config.yaml
vocab_size: 8192
bias: "none"
optimizer: "muon_variant"
schedule: "wsd"
dataset: "wikipedia_en"
MLP neurons of a small language model. Each row is named by its layer, matrix (up: input weights; down: output weights) and neuron, and shows model dimensions 48-303. Each number is 128 + 24 x the weight over its row's rms, rounded and kept within 0 to 255. Numbers have three digits each.
After each neuron's rows, "fires on" lists the tokens most often at its 100 highest values on Wikipedia text that the model never trained on. A number after a token or word is its count.

L7.up980:109162144102142151154117163118143136143151130119157154116178143148136157156101180111092138085132162148115124142090169099106098116131111108144144125131115129100126112160127162162150115118142120115139177120098128121117139095154097158136096095153149103115108100109113114122114135102155116166127104153108105145158127137159090117135097147103145141101159156132097135112157191130088137125112108116069129105124100157142134136122072167126141132093156099095126125160140159160114162139137116103159110161151103130123109140144144104123145101134106107150177138158122179169122112104144150151085115104156121115158201131104129125127096155148137106124166126108104117109145132119143122137162108148185102100152098120129143133109080123113092138149132184141120131139116099111154103093159130
L7.down980:151137165115106105098125139129133133113135141159111108128140110174150130166092122153121126078145094128131065123088105083104045103117174101120135151117132111153106175141128158121123131086134135158153091122091122126101163128176126118140114104163125124157139143098084117103101123110143109129144108118127110122144104105178147110105111101107153136079118109123149115152142128065119125121157160130114146115161127179129160116140149155164161145131077125136117130154127138152099155149103148128150152141157178106105129110126145126142076141139124117155098126137132105129122095080176096161135120080188145155154117131143130136117094136120101127109122123100104141161167101123151114073142138110139139086140157130152129109114109131089106144147107149091124118146104150118167122131116092
fires on: " in" 27, " |" 22, " to" 7, " Fort" 6, ":" 5

L5.up1041:124143169137174154138137135115128084163123103143124146145126118162143128096142112154153128124130113121180052121128150129091147136137101105154111119095129132154121174100130126140153131152132106120114163118125107107143124148126102154123143144088131142145105121151093114145124144149141111140089120102092068124150110121144102131144088138193157089115136116122137112119118175116133135116144138174135116140120088114135091140110165150165108164101173100124148106098148151117118101151133125124128126097142162155072089131146168133121119072152083152156126119141151183103104105134148146104128115141120105157119105155144107166095153140143172125125123088118124136168103131167105125127144110093123126119120100133149135123106153113148137153167149113040128127116095139084130124144091151
L5.down1041:120117138142086138110146157141116119114110166144081118096118099094138121160150123164105169119093138097123122129158132135171100127109192156111139106114130127129146119124099131122164125081145156103127134162162107110113150138128133129139101107145098088131132169123136122134147118151149108101126160136146135107109128123101157166104126143123152108133145123159148117137095057132162136141125103114129142079129153159121128116127140110108113134129089126137155120117152121153131178113101117082168088161141137052118159143138138161168163109084164127132132085150110065133155128132147153155163157135165108102134092142114158131100148134077178122114144124112107178090125130117100154116133092180153129138102170142137100099125179160130107145144124134160137111143168133162151124129096107
fires on: " were" 15, "A" 10, " A" 10, " see" 7, " are" 6, "re" 6

L7.up334:091156113139127132132118097143137148140137140114127105132111116108141104119151142114115129144097143132137140146144129114128144114126135134122130116134156164109095127124068096127132148138118097108116121103163152095182119095161098078085107121128172149155104075134095142118137096058140110112168124158090091176142116083107107130135123137128090119119084103119124141154088121118114125119139087134165147103134139094112136121109124114134109095111122157086093159077129137115132139121105153110120122191114168107119129128153088150100163159112133137130115110088143130140120117167104143129109121128152155113129146152115133096049133105170154124114118145119117104099085173117129135135071125141133167084126144167101124137092123123129125159148121117069154110133160093175162127103114094
L7.down334:150158132118183109111155153100183102160111099092146132155168131131085109153128101165138131154133172138183140156155148131110110169094114095144122111099148110115148141103119055110121095162123103159137136149144129133115156088137133142176112168153113152136090147134122087110129152140135147116110131144124141156107096118116124140129129142115121150146139146110127163139147117129145150143159141167129146126110107149134092131134139122182091131159148148138110090154122112079159150159120183131135106125106110144163148140107103111118153121091113123086120117098135111158086155180106125127148129093148176118102144114105148106116126106121141115124133118130166113090121138131100124126135124145087132155108093146105116152151125161116111113134157124179144139130123083111142106094100097
fires on: "." 92, "!" 4

L2.up287:107106123125147127182139124118109172123121164140147097148111129137131115134114115139136117137128101119161126184122111098108154101136140124098112165158116158111101120109114110149102129151083111156133142129151121134121121125137108191136125154088135094130119079105155098132108102134100095135106086103116119101088165087163101078116119122148121124152128097118128072052139092153117149109118128126164147123148165111112128125198161119142125129104180089142152098127152121090095105130130168175123127127151096134186102151203155133105128136142104133109138123144107124125117129091134158114088133128109171120114114138161110110119152155135170155167131134082152125174122108110136127148132147139119103154103170144147166103117143156101112124112067135158099171138127104128114116153126113
L2.down287:143114153102146106117106145137165090140128136112127090144123138135135124149172145104124119145140151118123108089131128127107084135150116151203137078117126124147157112109123116146116122147134168104138112114122120116129136133096137084143135111127139152138122136165115135115174132111128144120156132153138146100154094130115143160149131154097068157095105175112164168157157120149114126102107145134119105138119138141158149138115100124141145123163084152117116138146121108158143176142138120154148110141168190105094141167102139121151142109149156132121122118100147156102140123150133145134132124078073100099127096158087119157128100137146076122093136103147139111104088154129097121108150105139115136132177056126101113103111144109176161096121172135101146102123126116119171156119102116
fires on: "ing" 20, "es" 17, "s" 17, "is" 7, "ting" 4

L7.up785:078112147126138116146150099124114143109157100124140114129144158127127141128139143163156123103109149141125119137112141149147107147149117135126111088109104149141122133150111141122182163137153140114106165132118096118138169142123120149161104125156133135114096132097106125121100103141162103170161101153159135137123140076113113116099132119153182109113154104132114102113114136120134153189132131166149118158131137137068095145132130154137111158089074145088142150159076133126149116089147101131093146115147174122070095122145134105140156119086167125139162129141129137132170105141130109163106117135142127157146152139160163091168185119143143137093127124119141120093115097119099126114147122115091128113114169089099117156138185126112144122145163097124180121151086103115107119184132117
L7.down785:159146121130152126142139151150126114135147149209146129105087151124105128156114109102175138179136145122118145133119133136103123105069120161120103139138133125154151135105149138109137139129083110121124106109152165086114159127148123135111102114112169129090134122083132142115162135152143122137137093107096155107147163144184123087135122128161131164156087179125105160147142135155131132127115138176139122116153144075137136139093110104096117124110122105151088139152123130081109111137105130082141157125147101139126145081145152159100083147125146154128111139153101118166119145109118144142110124152198099121154163161180120134160123138156111106141117146119115157148154161123118098177136143069138146149179139113119115123115105142167122142137132156104137081149097122158133087154123145
fires on: " as" 39, "9" 10, "en" 8, " the" 5, "'" 4

L6.up162:112161164121155174104096147121177093181164144062156106146176107171134092180155143142126136130127085127096117130115120148102083133120140092107140109137095145095108144131137131172142106092124137107108109218113146133122166126126116111126129103149127102115172097152141104121167130119122147169139137139127118115153128141154103110119075113102159110140140109117089143157151166103097101158112140131124133104137078122151122102121119140123137150100153090111167095126156135169072120141160106073165128095176117132120113125104136119148115122171110105145100151094146123088103127105118140159089116133138186157108155132139176107121103176121133135157152110128165087106131145150120108131126133088118150114154167129166142107132127162136152153130099126106124129144130134144157143108139111
L6.down162:145113148114057134125155143119136183151135185190119116114149148202128109136121108128126123118130129176139119141133131093115076114128169147138142163152162093166132110136122098118142095094135145136149087137097109124158151156149145128111100107141141144128139123062102142063128093129136128147185140127121121119098141100134134090109134106097170154097136118120147135126150091085149119119177130140116123145116127153109114115121131157149100139141108133133111129170079133122118121148099140125165137110154107083149169139145116114114089147140104142121117144099131164146167133123139115094129134175191150124163132148151099125123100131107081130100143152116135136120159096135115120106131115064115122113097165154145129155151137120115117131086164146079138095147147140130181144199106118
fires on: " in" 64, " on" 14, " of" 9

L2.up928:131129085186137155148078140132104129124157154104132091139127101085130135142188118117140121121107108071155132123116109157117135144125100183156117159132116107150146128134104120159104126141145097152144149134151113128128106098112143192134185160099118120155097106111173135143149122175103156160119102130110111141099162104164118112131138082102099163181145166146135136088108119135172156114108166124131134124126108113147125117102124146147116122141140154148142105116121099105129146117165107153105112082147073104137118142097148132162116083120136114133134148104139194126095157132128152113112129115132114098110114108164079119144121122106154123188115094120135100175127141150118123146144141092094128130154152123146140104127148119127149118145118126125094134090152132142126129122120137
L2.down928:164157138136132130112152146163143112115135111151136148112136139166113096117105125163108139142138164185107116115127110123124099145152144109132094087117142152131112142090127133100188081143118170109170142152128143126122134157120104066131107138125123128094141115130109138112108111119168107125129162155155123098086106104101139097106082175118108129098116102106121121160153152165130149136133127132110107166100122122126121159142135153110117109131106147118130114136139157121139123132137161105188170164130168146137138137145126129095113123157108093116099087109139108114130101134119109126115154092114166143164147149115165123118118147142121161063148179159110118090121109097174150102100131148122135135132086110159068154105113123141089111134088101128143117151136141084148153120111096
fires on: "es" 30, "agno" 6, " cover" 5, "elli" 5, "ed" 5, "ese" 4

L7.up1121:145142114132115128129090117124169130148147114087112124114130127125165141159110139106130113160117124114137148155123195118129148155135140141136093178157127139150143139131105089159125144149148171131147157120103160087139143102142103144126120142073137134082131114102125144132115083110162088161154115111102141106155105178146174115136120138093141083105191119092133134140136093126103148158153107133122130145160082097125154141136086170188141120163137134111104114103093163165174120132173146138120137146111121136116101117134127114122089125156157171137180093107147130146093115170115135168131109113095126123092180146135126139111127194103152143132128150130195143112119157159138109117143159136093121102142164144118089131109139122137123122133136127128119129113137124135173142127114117
L7.down1121:106111160114079169165195125111101143122122135138121141131124106095118130078185134133083184152104149136117139130134117090130098073132139119119155097145092091115139143137105117169108098103119165140126127130129118133167143124182148124155100144136106128131133126125135113165127105101109146131114164136118140164145137082084101134115133106134118150158114127126143116170111140081145151150134100112108134116144182142124117127170172141119120136114120132113157127099162131114082106078131132117111104105175125105146136118140128134112118154130134161127108130133100123151137153073093142117117146130165140142158054127130080101103137083170123097137146096106117158143099113099116104134148108093121141139125099147148159116164134126103096131128115116127136129087141106136148106160149160
fires on: "," 21, " renamed" 9, " called" 8, "-" 8, " company" 5, "ing" 4

L7.up564:128156157106133111149126154144117109147132107116102138108150093108160117075151111120132112107113146131072138153139084076111178101099115104159138145149131166132133128129136130105123124120106171122160125148173127122131145066176099152079134089126098120122091132130118105131147127085108140107110119132090131154153097085111179132130124133131139145081161123123114142160100133156123114133113106128091119133140128102117115103161078153114109099094149123105088114127093132150119134127095106136124103098147094104129099090104117093078151142144116167119148102127135121169089129153156104138099134140133150103122111150116134122149115106126124144096145142124117109156099114102133111150094130109110148079109153137126141148100119150136123112134160127120143149108122128111123154123120130
L7.down564:161148113139142104103129105151109159107106112137118150133077113144121108163128142173127123126113130090138097113092165117131144168144125130128139122129137148128133138113121114131088149170168127156132125117153120120149119134141131128146107094170104164135098133123153109157090111104144111176148120106104093129123113142117106095136088079110143092174101139171130131102144130161125151144196148137117135105154128165115120098127104134120136156169108154104131083100078116113129142100103127122103134126121142161140185110135136148109121132130095119145107154139128137127135122144094107130127107142157152135170158101114103102158114105083078118152148099108178091167073120108115138145140142095107154111127120200141091117106152081088155114146158135130131126151130123104107128114103119
fires on: " \"" 28, " (" 22, "." 10, "W" 5, "C" 4

L5.up1091:162146136080126156126142164100097125090116169084128177114099142130194099107153143159131188139131083104129124155130140148127132124130117120101145074156158128133141114085135118109119123126130134106102118118110122130186158132119120142125153077149110066131134135117126079162105145104115123136124138100093148124096130145098079133162126131125134169124124134164121113101160158127134124162153122149160119180114118122105097120089149140119109136115142145115112099124111089127104120138126148164126090098127145109090094167124126105159124130123136177119134111127153126116131145157133116117137151131118092166137172174174127172135122136138155156116092145168110137177143139118145109123140107143103140133126124151119160155130124111120054171131142165140116173082164137109115110144094137
L5.down1091:147100138139138107132131130122097142135149113148133092128138116130122120101145107086123121106092119116131145131174084111145104149102121129125143103151120130151152190157121134101167131129132144122169136121164150107135086123113098176107136132124122100127136147089116113116151115161114148167115150169103131081147140147146112104121167164162171118120154115111097109146155106121143124125150141147124124142100182117098147141059116087141103103166155105159130130100102130137128161182144122139133101173138140118122133108141139135154135074151086114116104193144129129131124100166113137104129137103120113169128156179134169123107103175134172126099139096172146144141114158142118120128137111144122102141122140128125103115147075135106134173126076128119094152119138100144154093141087089
fires on: " with" 19, " are" 13, " were" 11, " was" 7, " when" 6

L2.up46:103136156152090104120133132104091139103124136099122099141124146139115120123142111156111115143156144174134150129093122147135114112135102140157110122060129097127162092110125139140115079101118124121083129122137184102132115114145141161146139131079149101117080098127145166159143119158106139121157102118029115112134149081122050104134179103104139171169121153162143106113117127115117103131121153140153130134116127138141146098126124120109133114133111124104113083103125091128131119136148151169104169143119169125143079156122172139167146129113119130186149136124131114113151149108152141102126096135144154122116118127154125134156151110120143131174136150145126158136149132107132184122120112084106098141111170141117113116121150111124144112129120125119137152098157105136094131136132154
L2.down46:133121100131135156151129103174167151137115133156123129119134098125153117119133132105119131130132124073145090135164140099114144102116180124139130092157131159118104126110129100166108172136156149090168124144140111104122143166114125102134123094133095173123156143149134088084146132093133088156119131161207166187122100155144188142143102143167062128104128124066112160099128133150110145103126115102107144132133178166164129138137121120114150152103149148103150135166134173138118131130103114099126077146141105133130131119161124140098146109155152157100124093121146150140149125150121125134122146088100109104143128133115171118121125149149111143101146102123161116089089134110099107066160108159130161105148121116135160122119159162169096117166145148132137113148096131103144158137073123
fires on: "s" 66, "ed" 5, "ge" 5

L6.up231:121117142119077116087118143101143152125145127125127119144126157181161153150116122113104161126152136141131152096150165132158103135155110130151149080178142129135121124122071146111146118161135143143119132129108098098086131095112128143132090152126093121178145132149133134106097102139130160111168161141127127152154111152084157154145111099127133149090143124107113109120095085126138120152106117127190112178138121126076153093158136169121101146155098165148088140132133155103124133091123122127152115168144160148106119156099137126104117151162114144144158117116133142134128098115120129152089154177138137140148119106148120135163178107140137151094149112094180124155126167180114100127129097131136150136110144147109131183122128125152123137102207134097141153114134154097162159108115122
L6.down231:169113102124105117128133110132099112115149172145153150100121089129105087093154166112146151162088168113118140141152119173137116092113138120085139141138142096125137131124117113106129133120115161122104072139147152126167114156143117178142145130134149140145102147164169103131105095118098101142104121108125113111157167114154118127086149154112100133170162106145113152132128129131122154122121146070080094113130096113137103143084136119127145117125142131113131087119135157127118142159098174134080113152125139107164123148109141134131101081070124124142083100198137129137112156126129144149157160130173136104117103131108131116109142104143120143099157114142088149109132126115100143143128127172083148113120093073097108091091099097105113085144100124113127119123142107150117086199114137
fires on: "," 23, " as" 15, " called" 9, " such" 7, "'" 6, "2" 5